Weights of a small transformer language model.
Size: 9 layers, 4 heads of 32 (2 for keys and values), 8.75M parameters.
Architecture: RMSNorm before each block, rotary positions, no biases in attention or MLP, untied embeddings.
Training: a variant of Muon for these matrices, 4557 steps.
MLP neurons of a small language model. Each row is named by its layer, matrix (up: input weights; down: output weights) and neuron, and shows model dimensions 112-207. Each number is 128 + 24 x the weight over its row's rms, rounded and kept within 0 to 255. Numbers have three digits each.
After each neuron's rows, "fires after" lists the tokens most often just before its 100 highest values on Wikipedia text that the model never trained on. A number after a token or word is its count.

L5.up519:090148149087147166077127121130138140093104117137096137113100117131152124102101115092127123132078144079147181139105114138190123134136107159145171118127154134130100120120086118137131158153136118121095093103071113134110112148107148111160038149106140098126107093115133097115145095168123163121
L5.down519:148125153107136119142168131157100103108141127142108137129107130146099121113146123196147114112151121138135089152193122094103124135159150146135112143111105135162126129121088133111143141107111110139100182118094116115130163133095131109137127122147143118117123134108131105139113151128132116145
fires after: " c" 18, "ch" 14, " the" 10, "-" 7, " C" 5, " a" 4

L5.up480:153130128116149141167137125119124146136118155100150111134105174129137121148138136168153119150114106123148155146083131155159101172101126169131070124130127133121109144113124136155111122120146111111110132120160134138111130129127170121118137140118130130165143115126119120152097120177173106121
L5.down480:153135125155117080109157107111104140089097120168131127157132135137111137199136124095124112112126113132101130136124115148113147101138144120160118137130128166126169103084150130116142128138118085121143085147131131046097148111136156113125131097118128128080106075140128168118175108130105170150
fires after: " c" 15, "at" 9, " t" 9, " T" 7, " N" 7, "N" 6

L5.up70:106119126107109144142149157126193106123119100102112107082116145138143133112157131127119116145101123137105128123109142079116127125099140136146131137108091173141078093140113120097106107102118117154113077143107084122118178113129129160165126105116101105134129151126183130118110119094126147115
L5.down70:120143140150150099121124144146082172105125147113101137164117159070113082087115130116129117091143147117133105146110119136134122115140154142140108135114110117133161169138135157134127164129135160091148153135118115151118105126123138091162146141123133153142098113102120133172129142126125119156
fires after: " M" 16, " H" 14, " h" 14, " N" 8, " |" 6

L5.up1337:136129116103118158144096142142106155112150114127101118135115114119155115141105181087104157121109130115155118155094114063132106145185119122182152088133168095168104131156112114149083128137167142171131160155107150113185080143146132160085137132140097105121118144131142103164102104151130122114
L5.down1337:103149102147117151103113163171139123128129162097115131114151142160147113107136128131161128092151126096106117132114124110120115118142117134166113163164132121117119129162132109111150119119119127122186198118127121103111105097139154140195153161116105149119126134118142075102158145122115092129
fires after: "\n" 66

L5.up75:141161077144113120106165150134141169122131143130155123158139104125102083133143170112158119098098124131160107109139134155143120126123097132121136145137150152090126113181125087106127141119098123148100152129155141113133100125166128150161101166182156169124151116121090134122111107167128162100
L5.down75:112129109116107125121126158107159136107086149118149122129093122086123115141123112120104117169123156116134142094129160145171137166112138114135115115131095135151109120116103115150141110163137050176102127083148154156118151156137102096112084124128099109118131147116081093073100096115166122158
fires after: " " 24, " D" 20, " |" 10, " West" 7, "ast" 5, " Z" 5

L5.up1013:128139150078132140162109134175131123088082160143093145130088111155096102088101160137158075157113095149129109146094128095173142118145124099118104166125169176142117120138113098095090110149173143093150109138121131136155141135147114109142127127149112105146124105149132140119141121116141122128
L5.down1013:127120110104110178096147080103121134131132090109137167133120159081123132155105119110133125102131123116116147147137139164109141109126159113154153124153112118135170158107118107134141087130114130151114150126152111124149134092145150115153087121121107160128108128123123143124130166147150125086
fires after: " B" 22, " in" 14, " C" 8, "B" 6, " S" 6

L6.up428:130170128121132131138124058100108132131151114139087115125125160093139133103051117145128129138164108143143119143110136158081153114132105128125140125099135133132106141167143130080169135187152130119127106150140122093113129142146104127119111073137160128108121110082110121123128118121137128129
L6.down428:110136108160105127134107164136103163106141092155169138129122116137093142141129084111105120161125122114154123148125132156122131093124145115124114130144138086101132136081125128203139137108129150154095227125115094142140125116119125138104125126086107156122124135146089126172125142152123163151
fires after: " in" 21, "F" 19, " f" 7, " F" 6

L5.up202:084183125124132106124112127098105106098107136161079087149113161134137115112148126083129131184128122167150148151123139129110081123091093170124146129152122167174118145146121105088163110122093078161122100101127136153122144109103168149104099168115155135098107111152161162126127099092142103094
L5.down202:153107132116170147117144101155173143110115131113115143162148099162112123128139149119111135107117120096123125131097103119139150127135073146121167155138155142134117131123095113126074128112157130107130130157123127115083145126126126080128104133147146066170122165132103140108136179093131188141
fires after: " B" 30, " P" 11, " V" 5, " b" 4, " p" 4

L6.up814:123145099164141167159152127136126082132155090124122107137110115175105114155103118135137124102134120119122137132093146121084138098112126102150128130105151114123127103123131124151116127164123088148134100088094136139124126112080106105122156088168131111087086138108165157136145122108148123174
L6.down814:149136132135152147136133149136156133133144141113131151136075130099130118131095159141150117120104110086121172077120131145129132147150161144132086152133116131133110148160101134137161154096155136097153089103179112112094132125144165108109156149107132145107171098102145128138082160102111095116
fires after: " c" 21, " m" 15, " C" 7, "C" 6, " M" 5

L5.up502:102105134131077158104082106121148155107171139115125106150158118135098113140077106132102138175204148122150145164149102066116146090147112109147114120149118099123151170124118092132134142103148134123153121156133146106086093093175136191163133171114125123121160150135100115115142137155131119185
L5.down502:121152131123115112119129152140099177130141130110135126128128099142135092141103136146150112140153076141133123131128152130145139152137142143169080125136132123173150140163144082135124113105171130110160255125125130111187124111131119133121115179114171114101112132113162091140125124120130102103
fires after: "\n" 42, " was" 6, ";" 4

L6.up160:111110131141141151143106100114133153099129142107136140104105154145095101109131221135148067116125124137138132131116131133143129104163109166148151110147160123137126086152132114100117154156131097096131146121098077184157172121122126120135116132100176112122124129126153145106137158102172174116
L6.down160:130118175155132116134152125126132137150151167107176140121076130098088135105128144146134146147086134138124153136137111128126149141108149153136124143137156155125153093113150180151125087124139152124136124123114126109161118125138107123125114163132127148131127083111152113116135116120122076142
fires after: " C" 23, " I" 10, " c" 7, " B" 5, "ge" 4, "0" 4

L5.up330:115148132122190103140115145104118149139074119132105088139094109130147147108145169151134152103120126118112135176125140129115113143139131141124095114141154095124087140108186136149119140136105150132116097093157116146131163114157124134112122143090146141103170158124114156162111148158103159134
L5.down330:116089156142091130094158099125094106124167138121152138117109126144097099172122126107137124136162111159103120098118135128144118096113117144118155128146143140119136146147120096122122119109116153133110144142139165090142115167112109146141146123142138111152113082146154082095110133093087100093
fires after: " t" 15, " S" 12, " the" 11, " T" 7, " " 7, " d" 6

L6.up139:143113134128139119145117120145109128119157095147076083171104070158155137178123130135161118101101089116141114167136136102122108127146131132150142138107159145140111127162126106099100083145078105143142103162107136148119125147082125093176154149109108094111116099094132125138148110134154106117
L6.down139:109124157117144173073121093069163072117107157164140140101133127103106103123089120114094175127163148153121143106129136123142126170101114132132107083127138128151108115136132137131152141125090126138135131140065114163125135162115100158153105106137105126178146132133132160161105092107120116100
fires after: " K" 32, " C" 10, " M" 6, "C" 4

L5.up1440:115161081151155097114119120178122126136113155090161161137160132102181119166096155108095115155126172124144116146146167135090095117160176140104138084093126133142126128126160140135176130157135104136156134138090104115124119162131163108136160095122116161129124087149125150132135132142140120133
L5.down1440:119092154126121178167158127093085115140115094161095112115147159116107127111130122150147144123175131180121138122128109145134106127105123134135120147148118145112151124121116120112148153152126168154075100098098156131115172086179132150130162102164150096133073135144149136123107122122132138103
fires after: " was" 37, " In" 9, "uc" 5, " is" 4

L5.up58:149123101126090126128107143124142158138124150105101135137109127144145137150139164140121119109160126153113186123137118077117136133137127117145138128147144075200204134125123108148124137137152131133117175132125156098119112151108134177160141147113092084121097111119104070136146113114144114099
L5.down58:120161145183175145132181118118118144100135132100156174137121139094081144136175150141097115076155098137128095128154169101161129073155117142121112107131165146101106123095134129132131136087131107134124125142083169134116154098131132130129134159060166110135141103137129113109151131128150126163
fires after: "\n" 99

L6.up893:121093128109084131120122141102089119133128144082113140112121115122139132168089145128155109150132164123109150134134127148104060120121086123112124126125111110115149102154168118140076119132124127142106054133107104096125106117124152092147138084115137158153126187111129131116170099125106106120
L6.down893:121121113139106145139144125155109160147113115114126111105140136140109147116121127137135145133145110128114099158161124177113156116127153130163145114142123152129085144113087175096131134113098132123140172138117123161142146181146128126095122146120090104143131136149127146105112156160174144163
fires after: " 199" 28, "9" 7, " 198" 6, " 202" 5, " H" 4, " Year" 4

L5.up1497:181112151115165159116113131141074110140111130103087134113142092085165096148171123123144068114109102146100109115122173160105119109137139105120148130136134100164080121129107135136088130090144114152131100132149124111128119136134095112162141105087153153104121179178125127107102125120158120120
L5.down1497:117134127139131118107155127141181166105119115166147103153103153142110154125100149110114178140131152126111162170113080168148132179139170130100109106141153148096160121130147143118126120133135176121129153108143124153115098128129132168100146148166148120142166179104125098144117149085138157161
fires after: " Par" 14, " Ch" 13, " L" 12, " R" 10, " Char" 6, " all" 4

L5.up1486:140121090136122161122115132141097138131084144114152135103091163138149139133093145105125181103130081128093116090102145136152135160143151112125139078099104134147116114105132105109168149109115132147181099161096090106118125148145146121130151156098133127159142134131118125111134124164128114138
L5.down1486:128118125085147136128120089155092131134148138122084118121111139135092114124150133149083115153140138152118138124146126127138145121145134135125164134138155143124115161163138140129113126161126096161117127098139127095167166071099139153116152080124096113114102132142138109110085124149138134105
fires after: " ex" 15, ":" 14, " not" 9, " int" 6, " was" 5, " is" 5

L5.up591:138084112151114147119072137105083130142097130114115145138147172131135161124145150152126092129096132149103137167128134130126126084175159191143133139122112105075122170104126134133082167118128122183148122103101138119099105137079147122129128149098076110093119121093107138059107128125136116164
L5.down591:117152181142090084142146087115142058107161121157134110154148059094122098151161128157135145166094127098138136121124101138135140140129126097152143137133121183124137149158163095127111125113132163101108124106134116107139166137159109146117142148142163141161157119121159082132145099100121095108
fires after: " s" 22, " S" 19, "s" 6, " N" 4

L5.up372:113115096100130161143112118109148136126109129128118111123076119120115108128115111134126151135130187172106126148141147081083104105103130117105125112143126110156120140149093112107119166169139135121151139163093134107113152143173120120121076149122127065124134125142134106114126112155117137164
L5.down372:103115151153124152113121136123086077102160168105122142147155119145140139142110176115118102138138122126157134146119121139157067158138130165115124107147114102114138138110145106129142070064091119119107123120126114120150147139099129169109128086155169119144105120118122113150145155162133113106
fires after: " R" 20, " E" 9, " L" 9, " N" 7, "E" 5

L5.up701:145108121103100158104079134131102141110140089106144111110124112128145114081093122084120123118107153111155177106103154119166097183108137093136166103160123096167161117129124115137123092147138126150153155096098185137117138133148132129179104130135105089113063130152141144132175127131176091144
L5.down701:117162132129149113131138162114127143088121146090125142109136119146159108125147098123153116148148075115140108115132146140074156095177157189160083157122110132132112110144173121080146107093164145103135150130120112118152101062107116106142145132129157119142160117031116104118079119135104146137
fires after: "\n" 76

L5.up4:115111146127156134106124160097121154084065143112108113143139080080126118092148158124121127116102123155138146137121144124129170116138133108172133122154121157145090153127130115115168137151126154141151144110150133105124163145158093161148152127129110108110138107111116121146129136118138183150
L5.down4:139113143149085102089102121127144160132137124158169154101167107159087164137101132127143112131185137137134125133157141136145109152135159128142127108137146147106127115154154116130110140129110118112114134118090126149094127137115141111140134123092112132125118143111139163103167171168073070124
fires after: " |" 21, " m" 13, " " 9, " M" 6, "B" 4, " v" 4

L5.up1167:156116189136136118128126066090179122107108119164095096151125071140148172111126153166110107120131143079075157122150104102090135143101110160116130129134118086105125138120149140133141165106105145155153090136146091136111078141126116127151103104138142149169104158111137106121127123112136118143
L5.down1167:121114111159142127077116179094081101137156154134120111118158148125168099106137128121122165133152121181112122101129154163132106137149139169161116106103128113115134110134085116123132120145167146133137143195120172105127108131155146141120115159159079119104134146154100132127122137108117141108
fires after: "%" 16, "ate" 8, " " 8, "osition" 7, " Team" 6, " Col" 5

L6.up1368:120131147149102102070122147148097142105143189150111091110118152117138146096140140114112171195119123169120112112132147079119122121150103113121113092190152088145080132156145116132129113087154159105177120127115091082121101146113151173154108177121150100105140127148134116135130128113142132130
L6.down1368:158149121148126107129166151192161136140090122146140140142100125137176123133097137161154077142142107103151168168167133147135129109091096130117142104121126147074129130111116161121156128149145124133145093142078127148117146140149107144132084127153122159117123128107114137171136119157101130144
fires after: " |" 45, " of" 6, " 5" 5, " 8" 5

L5.up1438:098098152144120121113140128121158118100100107145117133121122183156122155095137152102135075164132090124126111154133139136125146115155105053145122107115148167158147148117122129144109137122111117105143090085132099156139160135124160121118134125141109137102147087118176152114135083094104157090
L5.down1438:111105079119097111109117124124110173088121130116128172128181136116191135169130099186162155097152137097108136116132109119137181140130133120132103136121135123106152122104154160075112129113086120158166121145108111141127084137152113100141121131149137140159092133157100103126137139123137073150
fires after: " B" 17, " b" 13, " K" 12, " H" 12, " M" 9, " T" 8

L6.up1249:139128110161171141114206134164104111119134140142132142106124129119153142150090099141148152119159119177132107160157152135136121102093125141104150100103152105146117129112102134131107093152109102117102120121113143116116136155100132138120126101140118126146090167170094156126089129146104126121
L6.down1249:118109131111121117160122121151147122162111105119156137136135146123130168114113094097133145108091100116102163112140144095115141181100134124130069078129143129130145124088106146161126157113140101169147048109128122107145153110167112124133131163134151115127117145106136115115147121119114163114
fires after: " T" 15, " B" 13, " L" 8, " Ch" 6, " St" 6, " D" 4

L6.up917:127138089095160120122162120163116127106124077158103132140159126110114115163157134148108137114115179162167115144134122098107159151167100133125129130088139072161147061113092105139171145105138124180166123143103142090137083079106108155113128132122098154107103118147148140158166108129130132121
L6.down917:146107143134120142118120107117122123150127127167095109130086174154100155091137116114138086137114148099144124124132111157162108128118124152113114139163136169092122173106126160127099109111128127134071033095149148171153158153123127119114110098122131111145128133136129121088108121129162126181
fires after: "\n" 50, " was" 16, " is" 11, " w" 11, " been" 4

L5.up1520:115068145135096140153131159124112127133106145141133131090133122135158121119089115110118145132113162118150120110183135119142133118109115092124134136153137151165172126107130106145154120142136125109143121090132116121149151165177118135118137193111118104102124126091094081132091126160128139107
L5.down1520:085101104137155152104112136136101083109115122113181172123121114108130110137155126161156090145112133114109110141141167058090136097108115138107176134111099158135138168121116143127083146135128141095137123120117090102117136133078103138128109062167163127159140172113161147176120135096107119171
fires after: "ch" 17, "t" 9, " L" 9, "ro" 8, "al" 5, " E" 5

L5.up229:088163158132126091167125126122107116131146152135133145142133114149152139083151101159133161148122130152101107124144125158144114145074153126143115096106077146116079126087098143147132153101116158146124111140167110130121162134148129145089119112131116108096140105134175087170085171091149108118
L5.down229:140086100117121146131138084168140123128146097117117099106119139151104131165085179116143106111142151123146150134108113115117116098177087126107143136127179107130149124141162089108113127146134109129103173119091154144120107145122108120138131110129163128164136136125104177088141107123116132141
fires after: " K" 31, "K" 5, " R" 5, "P" 5, "h" 4, " P" 4

L5.up1354:141157131102113141107128138107138112164094133103138146111136132115111140084090112140163139124120145153137137115113135106102132105098117145114154138143110141150146130126073136179100101126177124105149137158120170143168176128100132119105150116134129184153146194136107143134128127130145078133
L5.down1354:113128149124107129152163146161140130131130108145119109119088107118094142118105131111140100142127119101094127158108117183143099098123112127118124141118110109124130117098153119155131139174173125139123169106130182112104111138139149125092134154101133089124119106134122136096150158132101127133
fires after: "b" 16, "r" 13, " G" 12, " |" 9, " V" 8, "av" 5

L6.up1279:087114118098104131127100152140134094103116133104089130119127104151165130103115121161117112105155130130110120119118139127094114135186129129119133113164126123101098153109198090113097094154137107133137120167124161123108094124132159141147113064111127136167173188163149164119120116119093129116
L6.down1279:120117097151125100120159110134126143163112138139130135170119155115111110114133126094111173124115121143138121151149137158156070116102120146164115179167134148133176155134106151126133133153131128133158170132145108118140141131151103106130144115167127092125111091147085146124135084105139104119
fires after: " H" 13, " Sc" 10, " D" 9, "N" 9, " N" 7, " S" 6

L6.up1022:151071115110104114145179108127110093147106104139132116123084126123109103129105110122148110111121156169167085126122118122150082097130137098142121103116128150153156171134152139087112114117103113089164077158109145120109134159140124091135139150127101118130153155149127076152146134149103121114
L6.down1022:118155125133137122110099137126119157114168129156098127140130140100089142112111106128109158134158127137081152146142122131118160143134149131102152122122124135156108153155134146121126110126125117168143211143142160105130094086131098167156116133092138134123066125106127120104086166085118124149
fires after: " A" 12, " E" 11, " U" 9, " N" 7, "O" 7, " O" 6

L5.up467:133120131126117151126106127167105132164158150148121162110142095161145138115124138152108109112120122109144103136138096104118098122115100139131142127147114112165116137142096184143137093118110088146156145157093107169156171113140143126151108101107163155127131144116131124092110113124118098066
L5.down467:080159129128126127122166141083158140157139139147163105151121160096104131136157121139133144151121128136149132144154170152134092113138127122090152146162095139086110128124098129140141119089123192095121094151139140080138097117134129152110125162142125173134145129138122149143171121149098119151
fires after: " B" 23, " C" 23, "c" 6, " b" 6, " c" 5, "C" 4

L5.up670:091105120092114139135144149136165141118147148117138139159112132113122109091121152094097159109162167105130141163111101104109113185132102142152125118170157091125113123194142127116085131117140173171138134168121170147117105105144109198191116168158138127127110115173122153101153100168099145152
L5.down670:139131093141123163148139142142115126134125137141104111144163148123116095168137105129134143127178121170127135132151132153176152082129118131133113106084104123128181139153117097112130104091175155127158207102087139096104164112133176110135122157137125134165157122116118124132128108101109087102
fires after: "\n" 54, " is" 9, " was" 5

L5.up705:141135157096107153124133152118135117152149100135124120091175115110143114135084129173134161124115100129149134110184136119076121138120143112114120127127142105170124134108160122126117133126123121150140093111120132166148109123150177150124165152076065114107106134105108052164108113179135123135
L5.down705:110083112150161123139148140160110157123109133132178103139107131096124118132138132118139161158135152151108108166099099128121131137115142123143130117132116145107152141148107101111114129149146121102132162148124125104087111146140127138096126141134152160136148141158161142096131144094106125109
fires after: "-" 13, " " 13, " se" 8, "le" 7, " C" 6, " S" 5

L6.up942:200113149126130116125154142116117194122154110149155113116126120099093132102106118129102150088170135148133122126136145164116109131163156101076123116070083174142115114111133135126082157131132132141160130129121132140114125122157143089087095134106170150099122125096125128125131129135140135158
L6.down942:149112088184153143122154129155111120120133111120117095081144096106168105116109163141129108154094088124111094180095128103123113140113138157127137144128100079106116128136135121148155150132092128125124111116096137114151119135121142169170120106150128166143147098122144096141135097159126116160
fires after: " F" 24, " H" 11, " Co" 6, " y" 5, " f" 4

L5.up778:148156124152107150117054073122178127113182111143146128155135120120129161123143122117141137140107099108112109134087127143125145123099082118108134129093124125151140130149095106124139103142139129165147159131154128120174148126097116122115151153082113108094130147150094161131167142166137140151
L5.down778:089100141098114116132119130112117127153091134091077120125147089131152127128123130149149120155132124166126136161164168153123123117098165151093139130109160155123102105112123141142132125118164156116112148147091119134107112126125097114131092153182137190182129120111139131103150110107110114123
fires after: " M" 21, " Cal" 17, "-" 10, " P" 8, "M" 7

L5.up280:109088168148130157158144104104168117132109138091150120120108154167132122107102147171109107144088137161122135098142149134184126097102109134122112098106175147135144160113186121164157108121126080165128172137108111108123118146121154162098149118127092156125148125128152104106139089171059166062
L5.down280:138138132152118127136127164141192100099168125116165129136123073136110106092128111114102173098132126126120124117095093132160162131135134118100143160104102134080144117083067139167087122137122103107166147130127112139121171115150120142152185124123116128114096118163106133158119156119172107153
fires after: " p" 19, " c" 11, " T" 11, " C" 8, " D" 8, " d" 6

L5.up1049:118090131127118128141126146120098110147142145083138112082141134119110100091134178132158081099121154162168134136135100140116139069125130116134123137116101152107130122108068145146094133119155120142111111105087146124130128112156149193118155053132083152154133178135145155120173128127117114102
L5.down1049:114129121082061118121163105157112142125140116129186129163123107089110118131099096150111139144159151114104108150115124102181101144152177119100100141114179117118099106131099119107163135171144080160149166142132157141134155125143096111106114121132112121156126124153163104137099112097177128107
fires after: " B" 19, "st" 11, " b" 10, "r" 9, "d" 7, "b" 6

L6.up569:116098135136083157067119106116125114145094074129138154105114125094123122115128119139150101107118129112103146153088163123116105092096121136113168087158143077134108141169084170127173095123123129126120142156112121152145167133151110131129130134180094148145106110136117117141155098100091118139
L6.down569:135145127092119136145168117141114110126153146108109096108146146148144142124134144106098136139114128117114154112177077168120126211163155147124089147121126132123108132129141119152112147151124108131145116116143138086131116142137122124157142122109130133105134138154127166134077161162126087104
fires after: " c" 36, " d" 14, "c" 8, " p" 8

L5.up2:126118127103090121157117175146082099131146125144106117084125149130138107174104120148124126138128121156143103143137142135117107091141131089115114154101163124143125143130150110103113157152123101119080095146163163177158208144128168153104161149165126138146106161124108110138112190135157161171
L5.down2:083138148132149122108147129110121137117159102127108106148140091152128131050142060146148112124096114102160131124121134119120129152123085113129164095094086093113140112134118172186143124130159082160160151143105133154084105150151147151142099119077123174127152114134088122113111147148131125092
fires after: " S" 20, "v" 11, " B" 9, " G" 7, "z" 6

L5.up1138:140086117063133168094107139138138153153106142153154105116103070173138133122088063075108155115098110106107143101076128152123106115165116144118154148140113103094122144105138154098167148111133065130126152120071157104169129160139123139113101116144115155122110120150128148117120141152165158149
L5.down1138:112118119120106099109133156138130157136118139107082125125133132152125149122121127134138148090160142136152121135187111088130133119087146150097052142148123175175113117141145096136093136149116130095104134145144088125170142071160096104097174169119167119109126135129146116123122138126094113119
fires after: "." 24, "-" 18, "\n" 13, "/" 10, "–" 5

L5.up550:127142113145124109133130134143140144104146134125121123123124115112120140113138119089133130093100113152164141123126145172161111122128134107154115142080125182151117165143154148157105109179143109120091143114106110114148145120123122163136118112128129100117144151133144157112125126119068104141
L5.down550:088096157082100118075156169135100108141127159153120134142161162130127115148166123125104072155158147162123133111139109141097108147096124160125140141138112110132117130142127139106132131112152133117153093158150171098129113131073133127151111161180149154122138116121163124142174102159180135128
fires after: " b" 19, " pro" 14, "|" 10, " B" 7, " a" 6

L5.up567:192148165132154101109131117125107129120139118129172121103021137106173127126121098136140174153122142174169127133079101152151132146095092114128117117150136072115112141090154128114131127170127111161104143113096117133101117114117139118137130089143115109098094174123126132126100102140099073165
L5.down567:123131110115145140130136157112105136137120133136130108150166130145137112117126165132156151126162118097137147114147123181127172096171160115162148123079141151148164118193088135114125120140119162105149066129155129127143148128133121117126106140159089100104138094160159179113121097117180111080
fires after: " p" 21, " m" 14, " Fl" 14, " c" 8, "." 7

L5.up1512:127123140136102153098113121136115135173140111153097127143129131126134120144121099128166120121164085102152159122167134104121116101168106130113128121114118070144106151173108175154094122111098116135122140132126120173109101132122090109144139103115117138149092116106147086152136080126141112177
L5.down1512:146128143117130093138139131141098130107146133135114148139106121148110107114133123131120152144052148139138111147096118160137154161119112115127115129109138071143125153165110098137164114106164122111110063088115100116150118105122112132127127110130144154116152165165114125131110124151159139131
fires after: " C" 14, " c" 12, "p" 11, " " 7, "te" 5, "emb" 5

L6.up333:104105127102129126077130141160106091159130127104106110104112151133141103142108125154125130151104101121156127145137134132134134129118117136142119130141141105129123131141129108095181088084133069145125123152140150161125163102132117152144135134132153165155134132110103091066092114110105071116
L6.down333:109124132186128090156131100086152150131108144147136116151112135083123131121178145123116141153120135133082092149106134121127170167139125093105134139121173113173160115157112095112097108116076143112143107050078137113116123129109112153124144123125114091150104127149103123097119136111138171159
fires after: " S" 18, " H" 10, " N" 8, " St" 7, " a" 5, " s" 5

L5.up1292:150143141134127113120190142157131154138160124126137145125119161128122138136124148153085130096119163125129089130122157120122090124139137102125139102114150084140084165138107135079185149157097122155143126155091124113138130094099115152103137140132080142157136141126109161093145142092114125097
L5.down1292:119145156118123124108115110112190182126148128139108151132151125121136147081139126097169138180096130142126147124136121126134113171139164096137128134115147150090175092146087153156141120105117141134119109135161115136156145138095125156127139133099147101120113157162124108155118098155144115151
fires after: " s" 11, " M" 9, " S" 8, " c" 8, " sp" 8, "s" 7

L5.up848:128129094143125129134108136124087115122152128149126165139131122130199119127135075184167110105136122107119122160145133115109114122168155120154160128150155091156137139169102151118174143108109104125114130151129127103122159113121147143161161097123102144155167127145113156109115179103120139123
L5.down848:124085158095125127126143117087128113114113148128127110151067149134097124090122143122097161112137144138091140131121125132172131161087111149114084130091140198160139146077110098123095161102112126124139121091112152122176135159149087120106091154116127115071093161121114150125127090151139159128
fires after: " a" 30, "on" 9, " to" 7, " the" 6, " S" 5, " de" 5

L6.up472:117139111101147125163122101109124138120150175096135119128094090139119099110105142141142146147116135121122153144128105126159126142148124095139149147124134062126095126117130105110140126182111147151112103139122110140076097143149145118084138142168103133154078126146164107165106167103127120130
L6.down472:125138147085126121104175144127138100157116103134137091126146131128105107118171114145149084102163136092141116107139132138128121129087192072141109120091137171093125147157121126155120143151125110156185123115137134128157130128099123148147139110075119115141161142064117158100137085136099138089
fires after: " R" 18, " V" 18, " D" 6, " r" 5, " B" 4, " P" 4

L5.up14:126114095130110153117118141147095107159057161105134149113126133117151166109137149131112076098074111095158124120106132098143144099117188109132119096149153088161114160110154121141108143133117110079128106125121126118118177145139127123112141147152151125139085146138156149140095128103163085133
L5.down14:121169173106114154091121134081151157094147128125116140127157156093154095165153127118157134163147129141149084115159127128153127174153126164142137176087086142111156078153120170093136095095123132122114169147115101116140110166119152144146129108100122122126149108120119148167153130159094151115
fires after: " s" 14, "s" 11, " " 8, " att" 8, "2" 5, "its" 5

L5.up740:141124124121134128126155123121080122101172166128124110165126077145117099155150121132139093133085128119110162091085110108142102173118131172135138106142132113100127110112118138068137148122114100117161094098105155141191120158139162104117129129125138159128118143123133117152121135182170084107
L5.down740:130109101164152117142125148126125156108103108128127118094097165140144138104090102123125101126158107137117156140176152147133135112103123121125123151142135099120143177120130115143109142094130148111109103121142124089138135131093101147146126102101155122136135128148091121095156143145111159133
fires after: " w" 21, " g" 11, " Ass" 10, " c" 8, " f" 6, " the" 5

L5.up1204:128095112096139158110156116106136131104106137137126116163098116147139113093118106116082100130100178096144080147117132146160135106132164140164128124163099136128142129109123083133125117134136132142135119104126146143162171095135128132124138096110115131129165084120111121157111130154117169127
L5.down1204:142165109143150099126129128174092144126127118163106167139133152118089109185172130122164110071126078155142122113118081064107090133134104081113117134122141090116088128087123128107118101131134080133118124133138163108135146165134116102139123138133085121122117160112154117121124115088130161070
fires after: " M" 27, " m" 19, " T" 10, " N" 6, "em" 6, " ph" 5

L5.up71:108149082107107163120129120127122154151163094088140159128061125109136094091117140130122105120130143134156119121131139122168185155099155145150161162085126134160148125159073147137080097119132103135120190097129123145117149112153102073111140117117090111154139121119135154131145139175124164161
L5.down71:137131133140138078117107131115142114140124138139147129137155135139162144142103121150140125110168123126092156124142077172121111111120132100144134132098123121037092088153132139154147133084129145097139107147152109104189106189104103142143091096123150125110119125153115106118142133109166143131
fires after: " M" 21, "M" 8, " F" 6, "at" 5, "A" 5, " won" 5

L5.up328:146108129168111108089092145142136102128135155150113149102144112095159095124137075087079148143125102135071124110138106113103127074117110109128135095131121151152136101100147080110132102142125149140129110148101141156099120144131145140123117130100126150124121118105133112166155130143120120131
L5.down328:119117077112125134147120143148115117135126140124122099152111136106122122126117111141136109170096107163133108105109134139119089139139124096120198123121118094090122160093077166112151167113142094176111168125129158081097132140096129071114080108164118109130162121141120088052123141117113138105
fires after: " se" 33, "as" 7, " S" 5, "^{" 5, " Se" 4

L5.up1186:169123090122131144126118171124149150106113131114145127111122112161139102109127155133126127123140167143120143099065168168134101117112134145141120201132126170103137148125117109145116107131168108138120124128100103120114119152149108115168137129157132183165123104097146068170104141122114159130
L5.down1186:133123132096091140114128126131127110121147081163120109159111129126090126116152139105101148119109148096121109117141083154167098138123170113089113067132141127165123108123121108145124132154114128126128153126119125112156178182129096126116113117136113140134135148131132117093124091117149095133
fires after: " |" 53, " " 9

L5.up992:154138153072099083145170134142162132141168135157117119137136101121143096123143129106183162142104113119123187075128121124132115128149148143139123131170142143135123150124142068073124156118144094125124098137110139161142116105146110104100085178111083125100134122134107092092116130108149101125
L5.down992:123111100184126164125086117110109133122103138118119105133160133147126147118109106132084099150146124140161095160164164127136154118119122085134135131080109111133129088140133129175119106150102154129141157173114111087150157154104173136163176092131127118151134102133168134153109154144104130157
fires after: " the" 47, "al" 8, " his" 4

L5.up869:113129174126156087146090123107167129136124111129120104111143099115187126128105156156138169136093113117134145134091148098102111119138046127173124109122145140131123159087127091113110127117068127155114126160104144103113142138118151133107094156135145106103127095145127129106084145109166131109
L5.down869:135143144121159104150137113171115096133155160095130152132122128146068136119150115118106145108091129143145127122173088126163145129130118136080122135121115152101124126162096143115112104140127120130116116111166096132138120131192113122126140111126108125099134148172121099150173139160097116145
fires after: " Ad" 15, "ial" 12, "ical" 8, " d" 6, "ic" 5, "al" 4